Weights of a small GPT-style language model, trained from scratch on English Wikipedia.
Training: a variant of Adam for these matrices, 5177 steps.
MLP neurons of a small language model. Each row is named by its layer, matrix (gate and up: input weights; down: output weights) and neuron, and shows model dimensions 0-95. Each number is 200 + 30 x the weight over its row's rms, rounded and kept within 0 to 999. A neuron's up and down rows have the sign that makes its largest values positive.
After each neuron's rows is what it responds to, as a language model described it from the Wikipedia text at the highest values.

L6.gate193,107,203,200,198,175,185,204,197,204,177,203,147,199,233,138,193,138,257,194,192,205,189,239,225,199,177,233,141,154,197,212,209,250,186,173,191,234,175,170,241,221,221,225,206,205,189,202,173,210,172,194,146,193,169,196,172,208,188,139,197,152,255,240,154,232,218,232,172,203,216,196,178,178,232,201,190,222,206,222,190,182,217,190,263,209,231,219,248,186,283,197,222,216,253,272,161
L6.up193,270,215,197,190,188,259,228,197,171,164,207,237,212,216,182,144,219,185,189,184,223,246,173,240,241,241,223,208,163,192,221,155,186,231,241,239,221,168,233,186,165,225,195,136,197,233,213,218,214,201,214,190,223,191,162,207,187,216,203,134,180,231,201,207,182,220,135,241,207,222,215,180,183,194,241,223,216,233,167,198,160,217,207,222,214,236,240,128,257,226,251,190,178,158,171,168
L6.down193,198,184,178,222,242,216,210,214,195,173,197,227,198,218,186,215,162,172,173,199,189,161,209,260,184,207,150,174,179,211,150,195,233,238,215,214,203,241,175,196,167,234,180,229,245,213,192,204,224,186,193,157,188,259,265,218,195,221,145,197,189,199,180,218,72,151,222,235,219,185,167,246,199,170,180,248,194,249,222,161,143,150,171,222,173,212,198,186,263,143,211,203,163,199,213,205
Responds to: Mid-word fragments. Inner or late pieces of words split into several tokens, e.g. Novem|ber, Janu|ary, Descrip|t|ion, often list labels like Genus:, Completed:.

L6.gate254,190,201,217,128,240,207,198,151,194,196,230,231,233,196,176,190,211,207,175,233,226,237,202,224,189,206,179,235,223,230,171,159,211,182,204,171,200,167,229,203,220,179,195,154,155,200,164,216,234,262,184,168,195,212,160,208,207,211,234,224,221,201,188,262,206,174,182,215,179,183,246,239,164,228,164,201,173,204,197,195,165,223,170,230,198,209,221,177,234,225,217,199,154,228,137,185
L6.up254,209,178,162,190,250,169,230,246,254,190,232,191,129,223,271,197,201,224,212,205,142,162,189,233,197,232,192,278,208,218,161,193,201,162,218,123,202,242,195,174,194,162,180,185,143,212,142,209,238,221,196,199,171,167,184,132,182,260,221,159,194,200,182,270,199,176,226,189,222,269,206,197,206,191,227,178,222,187,180,153,174,201,129,215,208,224,193,188,160,233,170,191,188,219,194,163
L6.down254,204,182,210,231,164,196,212,223,162,186,218,174,236,199,229,165,230,219,201,186,200,173,102,188,198,218,233,186,213,231,178,209,188,180,197,192,188,173,203,206,227,191,233,186,209,222,208,151,153,218,172,248,205,236,175,204,182,179,165,230,229,131,215,168,230,204,199,151,236,179,205,174,182,197,164,208,184,183,184,197,185,161,207,199,192,210,224,199,102,200,201,228,195,231,181,240
Responds to: Mid-word pieces in structured fields. Word pieces and digits inside short labels or cell values in tables, infoboxes and lists, e.g. P-ro-duction, R-e-lease, Vot-es, row numbers like 2-3.

L2.gate739,214,144,231,230,203,162,200,139,173,217,198,186,203,202,200,169,211,236,178,121,217,205,223,223,198,188,190,185,234,263,187,177,213,201,208,180,165,185,199,221,222,147,224,249,212,202,204,199,186,219,192,204,252,246,215,232,210,188,184,246,184,180,256,251,200,98,146,170,268,201,172,224,210,171,176,202,243,196,183,217,214,222,245,199,232,203,187,190,197,213,159,193,170,243,246,181
L2.up739,166,205,217,206,199,137,248,139,176,189,134,158,183,249,216,221,186,250,189,146,209,257,156,215,189,218,183,218,196,244,216,188,204,194,180,200,191,209,208,198,226,203,194,172,196,188,169,211,214,201,225,235,215,213,275,215,272,166,235,261,204,180,202,288,186,156,142,172,206,177,210,198,187,198,191,262,199,210,136,244,190,120,207,161,190,187,220,201,225,223,157,200,242,169,226,187
L2.down739,168,210,238,236,229,184,202,206,265,171,239,203,222,228,229,213,176,118,207,182,180,222,209,228,206,197,203,205,181,180,198,209,209,188,149,224,235,161,236,180,207,177,180,189,222,202,139,237,196,185,251,269,116,189,203,187,221,206,170,206,170,185,181,213,222,163,213,246,252,188,231,178,208,228,220,122,188,224,180,175,222,185,211,234,160,197,173,181,169,203,229,145,217,184,221,243
Responds to: Digits in numeric tables. Single digits in table cells, year endings and decimals, such as 199'3', | '3' |, 4'1'.12; also subscript underscores and some verb endings like -ed.

L9.gate885,187,200,169,179,219,171,203,160,168,178,216,191,229,198,222,235,202,147,200,175,193,232,241,214,161,231,242,201,195,222,220,199,181,184,162,186,161,193,207,172,243,205,226,150,210,237,190,194,211,171,187,227,213,218,201,185,174,148,142,199,143,253,179,204,199,180,192,255,200,227,245,160,194,213,163,120,172,212,244,282,206,217,189,197,193,170,187,180,225,150,199,237,252,160,155,220
L9.up885,235,140,246,184,188,186,201,178,249,206,234,188,175,191,262,209,226,206,217,238,161,149,181,249,140,194,202,172,183,258,219,225,201,212,191,228,154,174,217,184,190,228,152,224,232,187,254,200,215,231,214,185,205,207,197,213,231,232,160,226,187,211,177,208,201,170,188,191,198,181,165,230,281,225,184,165,202,219,150,190,159,214,202,247,245,194,180,162,184,231,184,180,230,240,211,207
L9.down885,154,206,216,204,192,213,162,172,152,216,236,275,162,181,212,214,192,269,164,184,227,237,233,209,201,227,249,157,217,185,231,168,200,199,200,171,203,175,152,222,216,204,275,221,187,188,157,245,153,188,230,268,182,142,171,163,144,207,199,223,194,241,212,185,207,239,194,181,131,191,171,178,177,217,175,205,203,248,196,195,238,226,137,174,192,205,215,261,219,230,206,246,188,200,173,235
Responds to: Mid-word continuation pieces. Inner fragments of words split into pieces, such as the s in him-s-elf, ber in Novem-ber, and digits inside years.

L9.gate403,204,233,208,181,212,197,168,228,201,259,198,209,273,239,202,167,152,203,217,228,220,153,240,170,213,189,174,170,222,150,227,202,209,239,183,195,164,214,209,207,153,227,225,191,196,175,189,218,177,166,205,169,234,197,168,203,177,143,197,163,191,173,194,223,188,212,144,220,178,251,208,219,244,224,207,196,199,233,169,262,185,187,124,181,247,154,199,242,212,131,234,223,192,149,236,140
L9.up403,230,210,110,193,268,259,182,241,218,202,193,176,184,194,238,215,188,235,192,174,192,190,201,240,209,176,243,227,197,207,195,200,193,232,192,162,198,210,186,223,206,195,189,217,285,221,205,209,192,200,155,153,196,226,189,173,181,213,185,216,208,220,261,147,194,243,182,218,89,198,240,239,138,145,182,242,201,189,219,270,164,261,184,210,224,172,212,199,168,187,251,226,239,193,225,239
L9.down403,202,161,227,233,221,195,220,188,230,256,240,185,224,177,206,171,177,202,213,250,164,158,207,198,214,158,197,234,207,199,204,254,157,234,233,188,229,200,235,215,192,232,100,166,176,187,170,206,195,196,200,153,236,239,191,179,163,240,213,247,213,170,155,222,163,173,160,199,239,196,185,178,217,249,208,193,253,195,180,231,185,204,217,148,187,163,143,165,172,182,173,148,164,238,227,177
Responds to: Mid-word split fragments. Short word pieces that continue a word already broken into odd fragments, especially ot in n-ot, plus controv-ers-y, dev-el-op, al-l.

L2.gate591,185,221,188,214,220,243,197,190,194,200,208,250,207,177,202,239,182,246,159,215,245,187,193,157,213,202,205,221,194,198,195,236,170,164,236,194,175,181,238,151,231,119,183,203,172,196,228,192,183,159,187,162,161,237,201,179,145,217,201,208,184,247,185,219,219,180,243,158,227,206,246,239,208,227,170,201,147,192,211,165,252,191,230,224,166,253,201,209,238,182,235,177,214,190,178,210
L2.up591,202,238,185,207,205,237,126,191,232,233,189,217,204,191,189,209,164,201,211,144,157,185,192,188,256,198,224,246,241,265,156,235,164,209,228,154,188,186,184,178,179,157,216,122,188,169,224,240,242,119,240,190,175,211,141,167,187,244,184,206,242,242,208,164,207,165,202,161,227,213,196,189,223,172,174,206,189,166,177,205,216,225,219,197,196,225,201,146,294,217,240,186,235,178,211,210
L2.down591,187,230,161,193,210,208,170,180,196,225,185,157,233,197,170,146,202,180,204,203,170,172,195,211,224,235,185,218,205,231,178,215,268,234,183,204,205,117,165,204,188,225,260,190,164,195,196,219,200,199,231,214,187,205,173,200,235,180,203,189,242,223,249,143,212,227,193,215,167,211,172,168,190,192,198,226,230,162,215,267,211,254,197,180,227,198,237,185,212,215,191,234,203,226,231,206
Responds to: Mid-word continuation fragments. Interior word-piece tokens that continue a partly spelled common word or name, such as Janu-ary, H-ell-enic, J-am-es, w-ell, be-came.

L6.gate712,200,193,240,185,236,157,217,195,228,173,192,250,225,196,130,226,155,230,211,247,131,190,175,188,210,255,180,262,180,202,233,158,184,177,204,182,227,222,179,209,217,210,214,211,193,215,173,164,147,211,208,229,258,166,121,180,235,182,179,204,175,233,245,176,237,211,216,248,201,172,244,263,118,208,200,214,186,161,205,206,216,190,169,213,185,176,196,228,187,181,226,235,195,219,245,189
L6.up712,238,176,244,202,188,251,192,203,205,149,164,240,204,206,189,194,211,225,201,216,195,250,229,225,141,198,189,141,187,183,188,218,172,226,232,203,193,228,209,165,177,185,193,228,188,234,226,185,181,229,197,179,189,116,172,178,207,220,97,202,207,203,248,214,194,281,235,172,155,158,191,222,151,177,204,217,176,209,220,241,147,201,228,240,177,157,182,216,161,164,252,232,192,166,206,207
L6.down712,218,234,226,184,215,190,210,152,157,221,206,177,202,173,217,224,183,209,210,198,176,193,136,230,213,152,210,193,211,180,228,178,170,185,192,206,195,227,198,195,212,195,196,139,199,213,205,202,235,255,181,214,154,310,191,213,190,192,255,188,175,210,150,237,253,164,183,187,205,257,213,198,155,211,208,235,208,174,213,245,228,256,206,206,179,218,183,222,238,209,186,175,230,128,240,214
Responds to: Word-final suffix pieces. Final piece that completes a word split into parts, mostly plural or verb endings like -s, -ers, -ies, also y, so, ot.

L2.gate524,236,176,208,162,223,260,187,196,205,193,238,248,176,176,239,226,209,172,183,223,220,234,237,207,194,161,146,218,213,214,173,200,163,182,223,187,115,189,263,217,207,207,191,232,183,214,201,184,120,168,145,182,192,232,207,168,202,167,221,202,161,188,245,160,197,219,196,231,188,173,181,147,270,223,233,171,223,218,201,239,147,253,221,213,161,237,223,233,138,202,186,279,172,271,199,153
L2.up524,198,158,176,208,193,257,202,179,183,210,155,200,145,243,183,248,183,156,198,264,156,185,232,187,250,232,195,168,256,233,185,182,170,200,181,159,171,192,183,229,155,224,224,163,195,158,204,210,151,120,210,172,205,242,238,215,231,173,209,163,186,191,247,226,182,141,174,194,220,199,165,195,220,213,244,180,205,224,185,197,171,224,203,134,189,254,196,196,208,184,185,229,193,178,185,188
L2.down524,140,191,224,219,200,183,178,209,215,240,161,154,174,259,145,186,213,146,193,263,159,176,173,168,244,236,200,164,248,169,222,213,218,204,170,178,215,337,148,200,182,223,216,174,210,158,192,187,241,208,228,211,224,216,195,216,246,212,200,172,212,216,204,240,113,170,140,206,241,209,207,229,176,177,221,205,144,216,178,163,186,194,195,171,218,215,180,177,233,175,228,184,174,122,156,190
Responds to: Word-internal consonant fragments. Short consonant pieces like l, st, pl, n inside words split oddly into several tokens, such as inc-l-uding, orche-st-rated, Recog-n-ition.

L9.gate138,134,172,230,198,182,172,211,180,222,278,185,175,130,237,202,189,239,199,210,194,223,227,187,186,161,236,248,128,219,161,259,177,179,232,180,183,171,201,189,200,136,185,188,159,234,182,224,219,177,213,150,191,184,187,177,204,192,189,219,237,205,162,213,185,176,174,162,228,221,158,235,225,186,183,150,246,173,183,209,213,208,223,183,213,192,135,210,156,189,201,227,174,183,233,268,218
L9.up138,238,248,184,203,234,237,211,206,248,217,239,218,190,172,227,221,217,174,199,207,212,161,217,179,220,194,176,179,225,207,184,234,221,195,208,181,238,194,176,151,245,159,175,246,253,203,189,162,187,156,122,197,165,188,208,142,237,246,215,193,202,178,226,206,178,164,127,174,192,169,184,185,223,147,179,208,238,213,220,198,273,208,179,217,179,203,200,155,213,213,218,185,196,255,183,203
L9.down138,143,174,218,190,205,231,171,164,206,194,235,133,217,161,200,220,221,231,202,202,194,143,250,172,201,277,178,203,195,190,232,204,228,221,209,205,200,185,174,212,183,248,182,220,168,244,226,192,225,217,184,189,188,191,183,214,167,115,205,215,169,192,194,154,226,209,143,233,229,206,199,205,146,150,226,236,192,200,257,214,186,236,242,240,215,192,181,267,221,193,265,204,219,262,167,188
Responds to: Row-number "3" and word pieces. Mostly the numeral 3 opening a table row or numbered list line, e.g. | 3 | or 3. Illus; also mid-word fragments like liv-ing, st-ud-ied, orig-in-al.